{"num_hidden_layers": 13, "hidden_size": 512, "num_attention_heads": 6, "num_key_value_heads": 6, "head_dim": 64, "intermediate_size": 1536, "vocab_size": 32768, "hidden_act": "tanh_gelu", "norm": "layernorm", "norm_place": "pre", "norm_eps": 1e-05, "positions": "learned", "qk_norm": false, "attn_scale": 0.125, "bias": "all", "tie_word_embeddings": true, "parallel_block": false, "init": "normal", "init_std_qkv": 0.0148, "init_std_o": 0.00291, "init_std_up": 0.0148, "init_std_down": 0.00291, "optimizer": "laprop", "learning_rate": 0.000713, "lr_mult_up": 0.924, "beta1": 0.95, "beta2": 0.95, "lr_head": 0.00658, "warmup_steps": 245, "schedule": "cos", "final_lr_fraction": 0.0, "batch_tokens": 131072, "max_seq_len": 2048, "doc_mask": true, "train_tokens": 719000000, "max_steps": 5486, "dataset": "wikipedia_en"}
MLP neurons of a small language model. Each row is named by its layer, matrix (up: input weights) and neuron, and shows model dimensions 160-287. Each number is 500 + 25 x the weight over its row's rms, rounded and kept within 0 to 999. Numbers have three digits each.
After each neuron's rows, "fires in" lists the words (lower case) most often at its 100 highest values on Wikipedia text that the model never trained on. A number after a token or word is its count.

L2.up276:526464478529522519476484518555500538494498492490486470515501430555495501531477499488475475486505459487515492516519462496548486538529491496496500457501493552467524511466486534463534505500498470491494518488508524486507491534459564469526525506513475488470491537518558487505559510476491519463481481522500511505485518517502479501514472447491498472465490529489523498485509497482477521502500
fires in: "only" 39, "world" 15, "lord" 6

L6.up430:514473451494460521504526514530502531507508477514455413473441539468494487499473504486555471510540504492490449502459509554462473494469548491468508461492536505481448530482538527520494459548475515520520454473461513497501541496490514504456491467527492531532489476525479504479532502516513473503491494542529515478500508453509455504517493495511455514497434515467479505536520497543481480515471
fires in: "of" 64, "number" 4

L6.up372:543535554522476473499491526511526488495502513523567506490435478492510509481485457506551482482465501483479513474543485508553463500482448522507543499469479498478502544523503501517517470472507434517520497466527493504481484499492522498467513473470551553448478503490484487520482526509512518484518453470491501469491499510502477489473498532549528501497547511488490530490512459483515484504466
fires in: "his" 20, "her" 13, "original" 10, "its" 9, "their" 4

L9.up1224:477545496531496497473524498499509479515438493462503510542502498503523505517505471458541494493476500502556496438524510481484540536514500511495515553524523460515445494502467468470491502489527532461507475500520481499509481512518522505493525481485503545514469478457488508515479541496529459503492523455483524514547508528499498478512513477509502500477494490497475472497515443453527487476478
fires in: "an" 83, "to" 5

L9.up1068:509522477517508518497509482499502514503500494483559492501469482483506489520523477483531516505528512474508500500520533550544573532497506502512494512466503487503518524450453481507494507475468486446526517494523500489475527508477500501486556499472523511508466495509538503513502539492507500495503495493511493474485491478468457494541494506535492525538519527490495497487487478477541520556487
fires in: "in" 20, "best" 12, "original" 11, "short" 5, "year" 4

L9.up168:498519479518500513484512522529486524527495453452481503494472516529515523503484494483485496514496504469532464473499453512507470504537456493517489474490475565555509483510497506528491504502527510501516473477518482486524500514509520506481480487479531537515516499512499491492484521516489507539491464475517475530501474515524471473447484547552495544520506531523514463547485482498509461514448
fires in: "of" 13, "from" 12, "to" 12, "for" 12, "within" 6

L2.up1197:518499526488503486476489504484516511439510546502521433507507514518503480472488488496556489485486519502518532510512503498510535507483465491503506494415446530464503507536498508473493477493553560490461514490557475522489467487506530519522501544463521492484476496479511499502546464460487472497502495498471534469553495453558486486494510490478464528452473499504510508509482501472509520484541
fires in: "may" 24, "march" 11, "november" 8, "april" 7, "cent" 6, "october" 6

L2.up277:504523496546492516510515500522544480535482465520483524497470467492482520481505460453491512491485562498533509491505509513510535463510486481505477482520467518548530546479498526509509495484540526506506515456522538509565469505480497513519483537493562514511487543488477477516458531512483527532491492485511499514464525469506457524452484517547505496451522470466546488473499521485454508506536
fires in: "such" 39, "school" 9, "too" 6, "special" 5, "uprising" 4

L6.up76:471504516514460488485534496508476521492488504492510501531487541488500496460492501475528504517532496488502478515501465478517538494502478494460509503501458485524533500540461514472459501480507515475501486530513473497454528511472520508491499477489466532425522482498519474560521477533474457505491493488445518503514493469496567450513501469528473496493501503491510492510485502478507512481498
fires in: "to" 43, "not" 7, "would" 6

L6.up486:444497494525459451494538533506471494453465500476510517492474479479527534524470484456528481511497494498483530514585482489506499503488496482498541482490486476506520521506520513510492526524488512460509516536474476494536529499498528516496520524475527552469517495513537498527502564510488534497517523503463528476499528466506515497536528491518513490505493505557497521500473503461491481499511
fires in: "such" 25, "other" 17, "same" 13, "all" 11, "much" 7, "part" 4

L6.up50:473512500475474456461512516516468503532488522507487464540456510471489520487461502494491493506488500472510516530507475488561564489509495500518491454485507518482513489510518528543526518458498488500493553524510490497511458507502461500476484542442501488530537496492520483591541512502485509502490485528503505538501492497484495471508495471526453499508489478521525504502489515521491499481476
fires in: "between" 33, "at" 21, "to" 7, "both" 6, "with" 5

L4.up477:467529496488514448451491515497506500506466485455492488489493501512495485482465504438496517531528486507515499501502488541457518487470535485513454516469518483549522507516465490509509503501492554535516489489542459475498508478510525510513495524488486524508478471536537503515496540520485518506499514500454564546526487470579460426463528508521478514461473502524534495517485485472445515544520
fires in: "in" 39, "on" 15, "of" 15, "the" 5, "from" 4, "at" 4

L2.up112:483493488533499498478484490514580517516474472518567464508470528479485520497507460501516503485484489493490469518503475473548472489517528475511487505523465491505510539486499506512513462516523505523523485505526506522492485513509485486518514476491533513539544500493527544455469508507518511482498442504507530508510495517482436520501500547503521485492449524475523496519468514481532491484522
fires in: "player" 26, "he" 21, "east" 11, "west" 6, "north" 5, "south" 4

L2.up201:502512479523457469465525512464495509520476516493527461551498436499512492494491471487522512501482505519583492504540515517501490475475487504459471500539485513494483517509527510456518508479508523460514501490521520483470513504513506506517534489492518501461515479450498490492545461494506489519463471507479578454508509511504502478500495535481498498503508498469482535513500491507531490503492
fires in: "receptor" 16, "republican" 13, "league" 11, "clark" 5, "division" 5

L9.up793:504543528516504493502470532505507488479504499489480471520519511506533486509481497511511449485510486465474535545490493503496480495509484526479476502494450493509520494493492489557455503484522486500533520496495477474495498508465540520443470533504469505488505536470470479530558466520472464539500503452474499478502546471503501467497519561493514509515484528517513491545524499490463482491458
fires in: "is" 13, "were" 13, "to" 10, "was" 7, "are" 6, "them" 5

L6.up1452:551505491453522494559517519486511556497491512492480451555535451529535466495460472469468516499494514503557455493488483553515515534518556491505525501506522496479541504487464571443464486503513502533499502552507499453503511510508498500517491518451489480476436488513507540508452497493510459494503500564496553489495514501523501531489499522503498481509503498498519504467472479482494484523471
fires in: "the" 26, "in" 12, "and" 10, "of" 9, "s" 7

L4.up581:487542484474539518463521514498518519523496561491558475522503512492485520506501497453514498511504545488503496477524523508511465513475516471477489476504528497539530495521473473500516546482467510464462506534508468462472470492498498493473529597468499501482496509514506521533479484543501521503513476540480537528514516503473516501476514522490487456499525494496499503510488509463517462537491
fires in: "the" 52, "s" 11, "in" 8, "to" 5

L6.up979:487510552458514499484508504503489529506495495511495500466498499511488518506523491460523491487532503513485479511491478476509518486495532515501489516476469487515473509492429467476482486471555499454497470503520482484459484455481485497502468466483483491496509413500539499551501508490518511554513475488475474510492482463525526529521521538515505535509494507479487507500537466488529462510465
fires in: "or" 44, "der" 7, "und" 6

L4.up424:500535471525473465473442507450426460536482519518547537527520499480494507505515527506500511484470485525520466418479505498484472502536468497467504507479514542482517527512489485559484503515508463475546504514492493483491503491485468505520511496470486488490483498549530497507524511492507490482514521514465520491461521502495523464514521475489467522542484547482498491492509462491490501501496
fires in: "their" 54, "ratings" 4

L9.up5:474510487501507493487532519493539493523504527427514423480497490530506509537511478467519487494488502501494451478539520508482475473503486462478491518476475540523509464476509497508547512538525472504494487507448531527511554490515523513520479483509483536490453483454513466510489487499561470521493484442491516491530491503504495455494491508497507466426507509532495511556529520501552501516484
fires in: "a" 32, "was" 11, "its" 4, "located" 4, "film" 4

L6.up402:472489487513513427473479508509476519519466508506534476424449496526488546527469509503502491529474504525504463484506463498479521503474505507526516534489518537540515522475471465481476518507573542501480517520482506532509494501506535511513527535486484538530511498514523492516478482546457477500490531469482508517504494489504497514510507501481510505501453507506523510477485497477488538512506
fires in: "to" 43, "on" 6, "in" 5, "death" 4

L2.up246:486506563527539539499518531501506481483491513495514501485538491519499547475487475484491503536530462522505430451519497467526504510483519510560501496527448488502472492512474461474473505483504568467491458516502543464465504505497487505477482477508511459485477444432540466539502487527482449507513502511494477482491502512529473506504496483481471549478513487474506495542502508502501486475476
fires in: "an" 80

L6.up498:526509501505502470513518507523554461486487507501485515506511483481525511533511520492526468497467497493557469488479472476516502511511510526515445511531540478481488512478521478585489482485501480521501518524508498475472506466455498496525507526538496482503447511546502546511511508452520503508564473504469484514513510550453535504536546551475477523531544516515494520474494465469516501495509
fires in: "following" 19, "such" 12, "same" 9, "be" 9, "given" 6, "candidate" 6

L4.up90:512521499507489456434508492488544538526516478493505505471461478501492540510481525483464521485526505478545485497528471533517534499491468491496511557461507510516518457517442469505526511529540469490481501540489488480479489488512484488490512556472496507507467510561505503545550515506471531509454486474474527522546509506515514472510491501532490502470514515491473486486491473475526480519531
fires in: "in" 21, "from" 14, "during" 7, "on" 6, "for" 4

L6.up1129:478476482473449485471519497526508486513503524505472481540486537465492476512496512472483523521504499503518460508506448524495494517485487507540470516493531532499493499484491508503497507500494517479497479542541439429512519478510470489483490464453569479483492486512511465502519518552472478496502511539475527507519517514549491458554494505457479460483513515505526493516494537466520495492516
fires in: "of" 73, "as" 27

L6.up1471:481507508484493469475506532497596471447484517480546524488475470528493520474492467481505523503439516489502515486556490520528516566488456489492500517506514490529500476526480464455512507503515526527479476480513529524519458483485525521474524553464497515503470520482501521495478466493487501493481495495525495507532508485535484487565494508445495497470495512522488526579478482469517536514491
fires in: "of" 26, "for" 19, "chief" 9, "total" 9, "by" 4

L9.up1213:484499483523455479495519509516503502484482503488468487506521542499507514485535518469528520489519491498545506493512528534480524482474483526493493508531519501527488480539499497490475518491489522487493498509484528451493517485528543506500525536445493551492493504503527499507460487526470450463512490525460518481489491514553504461519521504517529494464520476509502493497463497447468522506456
fires in: "is" 31, "that" 13, "was" 8, "in" 5, "did" 4, "are" 4

L9.up82:534534500527489500469454471518507525519526492491498505525476474493536570528481477539523514534531526456482476533499490509464498472505482484428496527514451490518490480490473489484465507506499494467506506557514498502464500506503496511534483521488508507485501510528525537547471487507454504550545519501480488548511474448507482481500518516451507514533485528484484523479499478502491456486456
fires in: "was" 15, "him" 13, "is" 6, "them" 6, "it" 6, "bennett" 4

L4.up1458:510524501473526502533501514502503481490498499467511495486487505519495490547537509486528464491501534525477481482478532556520471514475519473483518480498457506517502467529497506494521423515497458494510502434517493503526510508507561515512512524461519514474540467464520463552491509477505506506507509528520476460514471497485576520510500514510475498485492528530497513516492535464543528516451
fires in: "born" 53, "a" 18

L6.up1021:489531508506471484477510508479510517529485471478539503506431543508487538506467475507557541522534539482540477508538492504575536511486471533462487539481498548535491520519496494519493486504481535479491475474495541539456527494508538499486547533453469513492481464504550525499490483523481486534517495483482456521523499460495505457518493512496487507495466498509494513501495521486526498513501
fires in: "that" 30, "not" 13, "to" 10, "under" 9, "in" 6, "on" 5

L9.up768:502497499465497496535515492498480530507496532447482505515519514536532503475469476463507491527526538507537492513491497486526570511506514500541457507450470483500510477527477520466495499505458509487512507503512507452505508499462504517497535516441491465476504474476469493513519528532507489508483504560442491496486546488514469498497545532528462484508520501507540471541525552470483501490448
fires in: "most" 21, "the" 16, "in" 8, "that" 4, "as" 4, "a" 4

L4.up116:504526503553518503491509514534501494531521517547495512529495526540520510505429501492474495529494523472474514543516514460486484529483469478496486510462493481518484496479504503516500496505510479479534501516466497517502502538534483503491496520497497472497423491518505453495479523467509521531499516479516527523503498502487522491535522480529539538485474472483494467568495488502537523505500
fires in: "most" 27, "sent" 8, "early" 8, "boxscore" 4, "ó" 4

L4.up473:471510509506488504512520523523480482475466462493528490514457522453491499555447456477518512470541485506507474489525518519544486530507504502537487533488493545528526501504441504473470499528538496460516502483507466478502488468473505538443513503482506509508481478513503469524467474522473483504492490522495523523534499515508500497539541465491486512509508526542506505529473498474506485509484
fires in: "of" 86, "at" 4

L2.up342:494492464502499536537480485465513480504535454510514511518514481454499531528498527514519523517511441503538493502500515499513486467507518543507441464506506502523480512515519515513484518511546550543545511503515448476487512486514464511533517492525524501522485492472548550514453536483488506467484484545518517500493442511544489517522476502502517487521476529481530475511505491482497526500504
fires in: "him" 33, "first" 9, "way" 7, "version" 4

L9.up1127:472484504510505453458520509503496508526504499461506494506497511528492498494500503466491482489494473495503475535500505480455501465500510495489479504441448506494526468489504543482514477495516525512506508498498431502467500491503555525522455543455449546468517487506491470567491514471510463511495537513518474485488492481552485475514546504528477509514468498492538516487507524451507491514488
fires in: "may" 13, "january" 12, "november" 9, "december" 8, "october" 8, "september" 7

L9.up1109:495514518505497526501494490475510477498474495486511490510526493472492532548504483506511503500544525467531453478549522490475481480461486532522495518524475493494512519517522506510493476523494522418528538498520523473485478487513532504458495477509514486467509543536503502508526495513513504509519527492473488456506514502536476454513516495552533558520481567500479515473469496470463528534460
fires in: "the" 34, "school" 8, "hold" 5, "acting" 4, "from" 4

L6.up370:513509535505473485509528518494488552540485477477491486503530519486530498517486451460524545538523492492486438499523549491490557499488494514505498508527504501512502507544493509499513493465495541414503510522482535465450530504479516492477445501510479492520535476486517495535488501493481478519494498485480530510513478493487467484495529472504461532545465490521457491470488493494521536494500
fires in: "the" 76, "that" 15

L6.up1183:488521541493505476466505504481473510450492509486540511534494535480505498474485472439506535496508477472522469511519442501520506564472495519496502496495471513496516505547514523508452499489488441452462476475523508447445517497467515499441501526484485489493513440487479453488501453507478498504488491477500537499515506486542522457474512497534532490488497513519513507489511533444485495537523
fires in: "to" 31, "her" 22, "his" 18, "only" 5, "not" 4

L2.up1048:503526462486481466519489497531486499510471480452546550485554498444493507531491439503484474469483513480506548510517535515524469506510511466469546506491480479499474451526484494466490517454457463450525492499528489518519485518469513480480506504509497500465497512573482502486497474512514499489520521508484479545499507505491489496470508502518511469510528482479521491511517465502496458485453
fires in: "signed" 13, "old" 11, "together" 8, "however" 7, "interest" 6, "finished" 5

L6.up511:473506469479525494515473517499478528489487472485505499462501465515496485510547510473482498509512499519520465471496562547540513485484525478506500507482527522495492493490460549517515495480517517474512494438503527491491498500499515498456550492465495482527443507485537496476481505463500521491527522553566493546511502513517499515495504508510524462490516504505539484478494555489471491525514
fires in: "in" 92, "of" 6

L9.up259:419526535495490428489523491466491487514476502452497516529453522468528498487484501506529516526496509493505492544469496455463493510494478517473511540508514508487468494491461523536499468530517511527476513502508481468471538487507523485530528505495490523538481513515519468467536530512506482510525487512502518539545485481538504479511512453511504474481527525543485472499495500504529524517530
fires in: "his" 19, "wife" 15, "her" 7, "mother" 6, "love" 4, "too" 4

L4.up766:487511478483478489451508507526480539512493480503514461463452536506501535506443518484464521499562526483531473519505471546533560498499487486507504538469532496512559491500400512492504530494537503476478526522496481506512494493516519502469528551490478506506475511549550483532521495539470504481486488538488482527525522504513509500518499519503490495478476497512509505528468494475512490511506
fires in: "with" 35, "into" 10, "during" 10, "from" 8, "in" 6

L2.up402:510502458449504540511515519522486498484502481497499462529515440483507492559511531513517483467454466494499488472469551464513484509539548494525523466505512534479508486461469519446497480513531485490553516519481508506478456509511522512512539501474538457430475502483515510527508494475506473497473499532463520501499494539540524480511497487520469529463494488502523503514475508532490514518495
fires in: "only" 39, "chiang" 7, "machine" 4, "sole" 4, "rating" 4

L6.up1523:463479516544452510465493504495516525522503509498529496485484486503517538502496518474543511518543529445557552471521505509505512512506484500496501488494539510508467475573483511525495528506484496501469505521500494495478490489507494483459476532469452509478504472501459493491481496503497510492481467460463531493500488505497504489531476511511486489472471496493480487472510525520513500534500
fires in: "in" 27, "on" 17, "to" 8, "the" 6

L9.up690:519510498519465479480481508497498519489513482460466481493482493518505550525519461482506493537525511482509493509528520506465500518480505500464541517505521492529495499523480512514482494558497496519511491549473463472509484450497504518519509558512503494491468516526502464503485480509463516505525498490497493475488464490526542462538508493459497500481503512494471490488478474440490522515491
fires in: "had" 24, "has" 16, "would" 11, "is" 7, "was" 5

L9.up12:507544513527501486471490475518535478518506490483514483522520558494504502511474474518501487510460523449454497509543462519543507494535472485513534505514525512514494526485455515458512492554582495487505471495535492442516482496483541497489460472528483477474434500503496491528526473494465509508514506502486515513512526488539470473490538526467463511502509550493460488546490441474533529504538
fires in: "had" 35, "was" 33, "get" 6, "having" 4, "first" 4

L9.up454:496530468502485464436508500487531517516494507481512504502460491475516536499519470526498497516490502483494514506516510473483506499458484479468514493496472482531493535482437468512474537477522500518472473455469523507500513478513498523491500472477496489503494456486451532506471524522543540486538490476522485512509527518475499452482513492567510487539534493529466503474469500481546482526516
fires in: "to" 21, "on" 21, "the" 15, "that" 6, "its" 6, "from" 4

L4.up530:497501474485498495463471497462490493467535508480500528532531482536519501504505431526469441533487511500512519473457546515511494491495537475510471506450490502501506496501499498457502517521493485460473491507533516522452502444547555501483508476486468474516506538464499528481467480509484490497507515494503470506532494515564474520526509528488507523503494525507525516494480494498479538530500
fires in: "which" 20, "including" 16, "film" 8, "alberta" 4, "reporting" 4

L6.up205:494508563511481473469503507501518519523481498465509490474463524501499552464485521503512537528523522486512487488506474477543593476515492473485524524481516496530499520520454498533463484511551554519476510458498523509528493517516531486503513535447534508504505467484504496511460495539488471490540483479449512511526495492533489467506484466516504512459478522503498498520476478479553536469513
fires in: "to" 54, "in" 6, "at" 5

L9.up807:505554509482478505481515507497541478495514514484480486494494504499517499546489476504545459523529482486509466427511523495561475556462509459491486515511485515491439506516488491523456519460491538477468470503482516478493500524500543501507508485460562558490501493486522475571492497509520506497527481504464536490500512491501501514532505516476501516502490504523502502521484479527505486497484
fires in: "an" 93

L9.up786:477471474479504474515483524513525494476485501441556483438495511491492486502474455492481503518528430499519502526524450513494503490500543486490497502504467535490494486464545579496506504541564528499486515490490507499506511528463519511473479506460524487475455496467532464512488452510539443519502502496488528470521524502543504522500489475463484504484530509508504483556473527504531465492512
fires in: "a" 36, "series" 9, "of" 8, "county" 4

L6.up1216:489548510488434485450530501523485510521469499485487488515481556489490503461499526505541509529487537486500565504476463523566499471488540494488533485521483496523528480481475532493497466435515491508489483475529472509470525497524478477467558516449523557499501513497552476530479490553479501489515488499462522504520523487528567501455501499553465466470551496518513507475501490464539533525499
fires in: "as" 35, "at" 14, "to" 10, "with" 8, "of" 7, "see" 4

L4.up1311:461566463464489522501513499527517529527482494473507519456463532499488505545505502470544478516504500501469527486487540509541481532509513480466487461474522500499517500511498484489503468498482477478496454434494488531517541493503512497505494504485536522496524447488555473505486516473517472496509528478526552493514483530495570542518495519531472524491478531506442502554502531467548494503461
fires in: "and" 58, "or" 12, "genus" 5

L9.up904:510516485516499485463518524482532507565476521476483458507495481539476498486501492491504463519497474480510524471471534502496515488463507487481462516514489496486486483508466500495507497484482506505504489525497475482522486492465497516506482478482459514527467452511516489533460491513487551508500506508478491497502500525492474521443504546492522469524482499505484543511502486481479487538491
fires in: "the" 49, "on" 13, "at" 9, "in" 6, "after" 4

L4.up1487:501484499479469487479500491493500503532487525460499477513475492487503495500482501489508519532510505532490543523483509457495458517545486489545521559482541470538515498507495513502511533504483528523517511519487470520482481527521518497511494466477472494501474482504492451533507561509506484529488542488494532533502508475486491509530488529505472559496488499487479492539520503492498488503486
fires in: "death" 15, "records" 10, "others" 9, "left" 7, "holbein" 6, "well" 6

L6.up17:512523504499501509529459511515442507463506485469493490504502546501502502537467476455493482519509517528480493517488511494483542503468479492482474502494458512509524466543489534536499532500471477426518516483534524502520502494491527504456514540503471505480479488525484494518507467531451483520517508480501537504513489529502482476515507501492502499512531506537529502560476468482501506534513
fires in: "that" 76, "of" 21

L2.up1323:453506507455470485512486497504495529492506517496511496502481490484517522520471500509500493513493497520514522537518487550556494512507531492502501516522505487509497533538502497476478472543546489512511504551475510449502486508492549501492481542486498499479472458551493484509533515508459501505476464486486490472479498491534495533522516504505487481493510529500474498482478487482520519509490
fires in: "which" 85, "previously" 6

L6.up1511:503510519485483491544512523472495455522483496490530527514513454483504504502509479445514503523532489494516527450517545521554510501450499505504512534518534501497450529534467488522506475535492467513511490500513530474473528494495510511465500521476500504454491441484533489545490510479471543491506530452492489525505510510490465433554504451465506509501469513498472474495492520475486503483475
fires in: "its" 35, "his" 27, "their" 16

L6.up54:488467519481532505497524513506517545530516514481484491520519514525511505535518487477482462511490502504534446507472480519550521517480517506486474498509512494512500469496475492544499501492514485509519449523483492457487468437513489534502474453480526519501461500525502510459475478510524517517522446532458542488504541503509540535471492559481498473504563509501521476455509486510516486566520
fires in: "a" 51, "aws" 4

L2.up225:469517449492515485501490525513532524479451526500545479512524485523466509520468471533466504472442503476509526497508494517520461505487484469434514512492461483482498469486495508470460491497447457463464494488495517553526455512462513503482551506523462546430487511508492503490494464488491496516513529486503505493496486542516514521485491474498522508486522505500486492476516471489502458537456
fires in: "none" 34, "ones" 6, "liquidity" 5, "title" 5, "problems" 5

L6.up240:498507495517468467483528493473533480505495492519440516497496457508490495518495474531458464465511559489516477535475492482493503477493508493523479491486497509522478512521511528488505452534482483472529517472502453498488516509498497504530522498474484477560487470474497467464543520494507549494468489479539489506487499463501513477486552495507474535491491527504498475454480567511489452495469
fires in: "but" 14, "he" 12, "and" 9, "to" 6, "than" 6, "without" 4

L6.up537:487543500469483498535495514482487503492512504485492494474476495511509478530520510513526519538471508481461522552522521469500497526518519489409492511481535517555501520457483500469501499453518508478489526485473462523483488518512551501530459527513506517520504478464521480520475509463492467481473499499497521462501467509487543553513514513473503510522521522500479516555491477493553491518469
fires in: "and" 37, "4" 5, "of" 5, "silver" 4, "13" 4

L6.up382:476518494481448462459486499468497508489500442511487531463471477508503535494515474534488511499474514475516507558537475513490520519459470489535538558504559527494479449479484528457487490509530444539489534501528470526499504491525530491535499532481489483494444494522499498463530516530498488488489488490513497496497527499540549497517529492509506529485460529509471495478488524456498511488508
fires in: "to" 18, "before" 15, "was" 8, "and" 7, "had" 7

L4.up1053:478534439475521524530468502510495492537494468462465506493522464505501441538505490451506477492461496495531487511484548524563522515457512487523473501479517472487489500510478484482513492503462462523498514504503487492473512482508524509469514570493515502491438469499509546491470511518522511480522517464480508516500506533524483481492510519537497446471495478508490497473493534483458488537493
fires in: "and" 27, "the" 17, "of" 14, "to" 12, "a" 7

L4.up202:516481493496485535486445489477516490486454488493481552522516469495520476512494499482506472506469510474496489526506477535504528543485456518452501521495518492486491461517537487538509470465501479492471489471496484507488481520497425489520512489544426529473487536438501485530523511502518501467521496476469480505483531500490501452445506548533462531515480541527466466531508497489504511497478
fires in: "such" 40, "colon" 6, "same" 6, "geiger" 5

L2.up178:440503517523501493483528533519495511558480499455528485494469529516478512507527526509485450541472518491490493488524516521491476488455513520511519521493460478497516514535505510503495491482454507499485463518501518497471507485515488513440499548447505523504503529481491491499511528530510496504544497490489499520494480495477500517478481488475514497513476522475489462502540511492550484477490
fires in: "he" 34, "open" 9, "republic" 5, "store" 4

L6.up426:561507477483521528491474497512509548521491510474473521531478494495518455491499445507478508534475516496491497474461525499497517526468489486445461488455484508527496519492519506508493494461503452503538513499496473506453533482514473509493529500495492500485522466471498514515513544484528501508475492498488527493519464507506455489472519549505507460509581505490501518462491561489483493565511
fires in: "it" 53, "this" 19, "which" 16

L2.up647:502452488521496468484466519488525446473504509513437464520480469487504525518493470483476457495532480464480491444462487472506499484540492506502531486503473529490510456486521512458481430528498512538520495475488477492470441509535477502507505501527494490499531492517506496513494493462457467465465501520506499501480489534523515530527472497466494519509490472506486550488509460509499522506488
fires in: "york" 23, "positions" 7, "position" 7, "type" 6, "long" 5, "practice" 4

L6.up745:513464534531468481484494523483506539559509472519475485532572509484532483518479505478480542491494472496550479525484496486460534493509439492495506499521481502525516482504526511521461473487513523462499484499478499502489521521517533520505483502503458468467551499502489484506504491491456462513533540480491530524479507507543512442496484490523522494513502487515468490517502476511470551520503
fires in: "they" 45, "that" 9, "we" 7, "which" 6, "rnvsr" 4, "can" 4

L6.up232:492550483519528551484494480473498466502492471548501470508517476481437478513460508486498509503498494495526499507510532484478488467505489496510485494496494471450488529451461495515464545533487477482510503479485530470499527541466544508503465483518525499527500495491498492494535465489492490530492486502515502448511551523492483467480468501481517517483510522461459502515470490484512485581487
fires in: "part" 35, "total" 9, "international" 5, "number" 4

L6.up848:505471451485457422477492504475544513495505491497487517495459527504489539531506471459484479496475535507524488514483495540482499549484431476495484523493523506522472469510474462475501518530527510528499505509488486505512505499529516504465540509481531486494477484494508516491508494506505492465453509484510534506533503531510527484504507513464516486501508517501489499468490491450506499538508
fires in: "to" 67, "by" 18, "with" 8

L9.up1533:508546442487469477534510506511492469494502486482477497486467501498523513517532489485489527521512503474527542527491497503500504529493506487511500537445486495512536485519491480507480495471486536484503541450494497486488491505460516522462533525496492499493560491457542507525503568487505519504451528501542470475538514474534517490540525468515529501465532491523482508492508465470513537521505
fires in: "such" 22, "other" 19, "another" 10, "a" 6

L9.up763:483481482477524481481518556489555540545536543486455495546452490502507474528489446516488486489527486476552482497544540538471513472484457508516447493444477493525473490499452519468452472444501483481538465506473485458504533509481516508521493513479511475495471497472517473515527448507473512550491488487498544525518536493521510483506510542484537520462523481491501509530512483486488480563496
fires in: "is" 59, "was" 29

L9.up1312:432523474505507473496506511494501523502508539513551523476462508472477511507479522491515481539513504503489499498511545517542539465486494534500459482470503543517528514528451492469489484501516532492505532470512496507493506504461523497474516501480512492491504448480549477535468504514483535508492505469485536532508529501535544506483526474494518530505480526493528512528499551492498536572499
fires in: "at" 36, "and" 26, "in" 20

L6.up961:481490528466451478474528505498510510527490487501487511533545506501508459512457470494529545507445498498484484483503518485541519516467533504489485446488485501511536495491508565512544516472518505518540494524496497484464523487507476495463472478487517485541499497511523515496490442481488530495413509513482513486519491514507513449498506536462459486501521513525517508493482532496524454500529
fires in: "of" 84, "from" 13

L9.up1229:514497494508505485453517511529519470507510467501547510497491526473512535500519507524513499492433488501483471522551493526497523519509453460519480498481512549546509510518473472524470494494465518469551526492509508478513505491505518530473484528476524522542507499445514532500508531458526508499472496531472519486518513485511457496517528484508497532479485535509516560511495539514498474549504
fires in: "new" 24, "north" 9, "south" 6, "high" 5, "middle" 4, "other" 4

L6.up1247:518541499502536469555481501482491490487488491490518513485510498486499558495520492452483485525494542508486480535474489517478535475477504494516488521503515512505461520491479501448532499510563493494486503483503498473482488469496481504516514494478495467499480482491519512508506511512472521486487488541491499535573518495529509514492535468499500486472452513475499517472498474463477542523501
fires in: "his" 36, "her" 12, "was" 9, "had" 8, "died" 7, "s" 5

L9.up99:491525500508452508472487517520514519461484499502517544465452553494505534532512475506502521531522479458496475534496532473545510516476479501487522520499537481532555493535443503501486496493551483462492531558526447519507486475460565493452542504497512518480486511515529447537491497510468490450471505497517543500492505505507505503498479502503481487452519487503502509497491514445469505540483
fires in: "which" 37, "of" 18, "it" 14, "note" 4

L6.up510:480506510471521496522494524508469549481489510500494457503445558502518524524508533506570515486529506487504486504484474502482534472495447485486505517469452520540533522498498521536456484496569519500521526450502541512485496540491541514484497472437531466531531446458496457502509491492459450499540446489493506489490534514496511483491504536541502530507471526515507515494485498457542508506500
fires in: "to" 47, "history" 5, "also" 4

L2.up1207:524472479497523486501506493465510524459491473513484441530517461507460503527519533501489482475478465495502495479495499530531485497531476514520497483498501521459525503527482532449460472520487490507504517516461495469505508493479463493486509498527436458448479466504545514559526496449468471494479473539476506523502485555498529507533504444475486499478493489484482503483486505545487483514484
fires in: "out" 16, "together" 12, "world" 10, "already" 6, "national" 4, "first" 4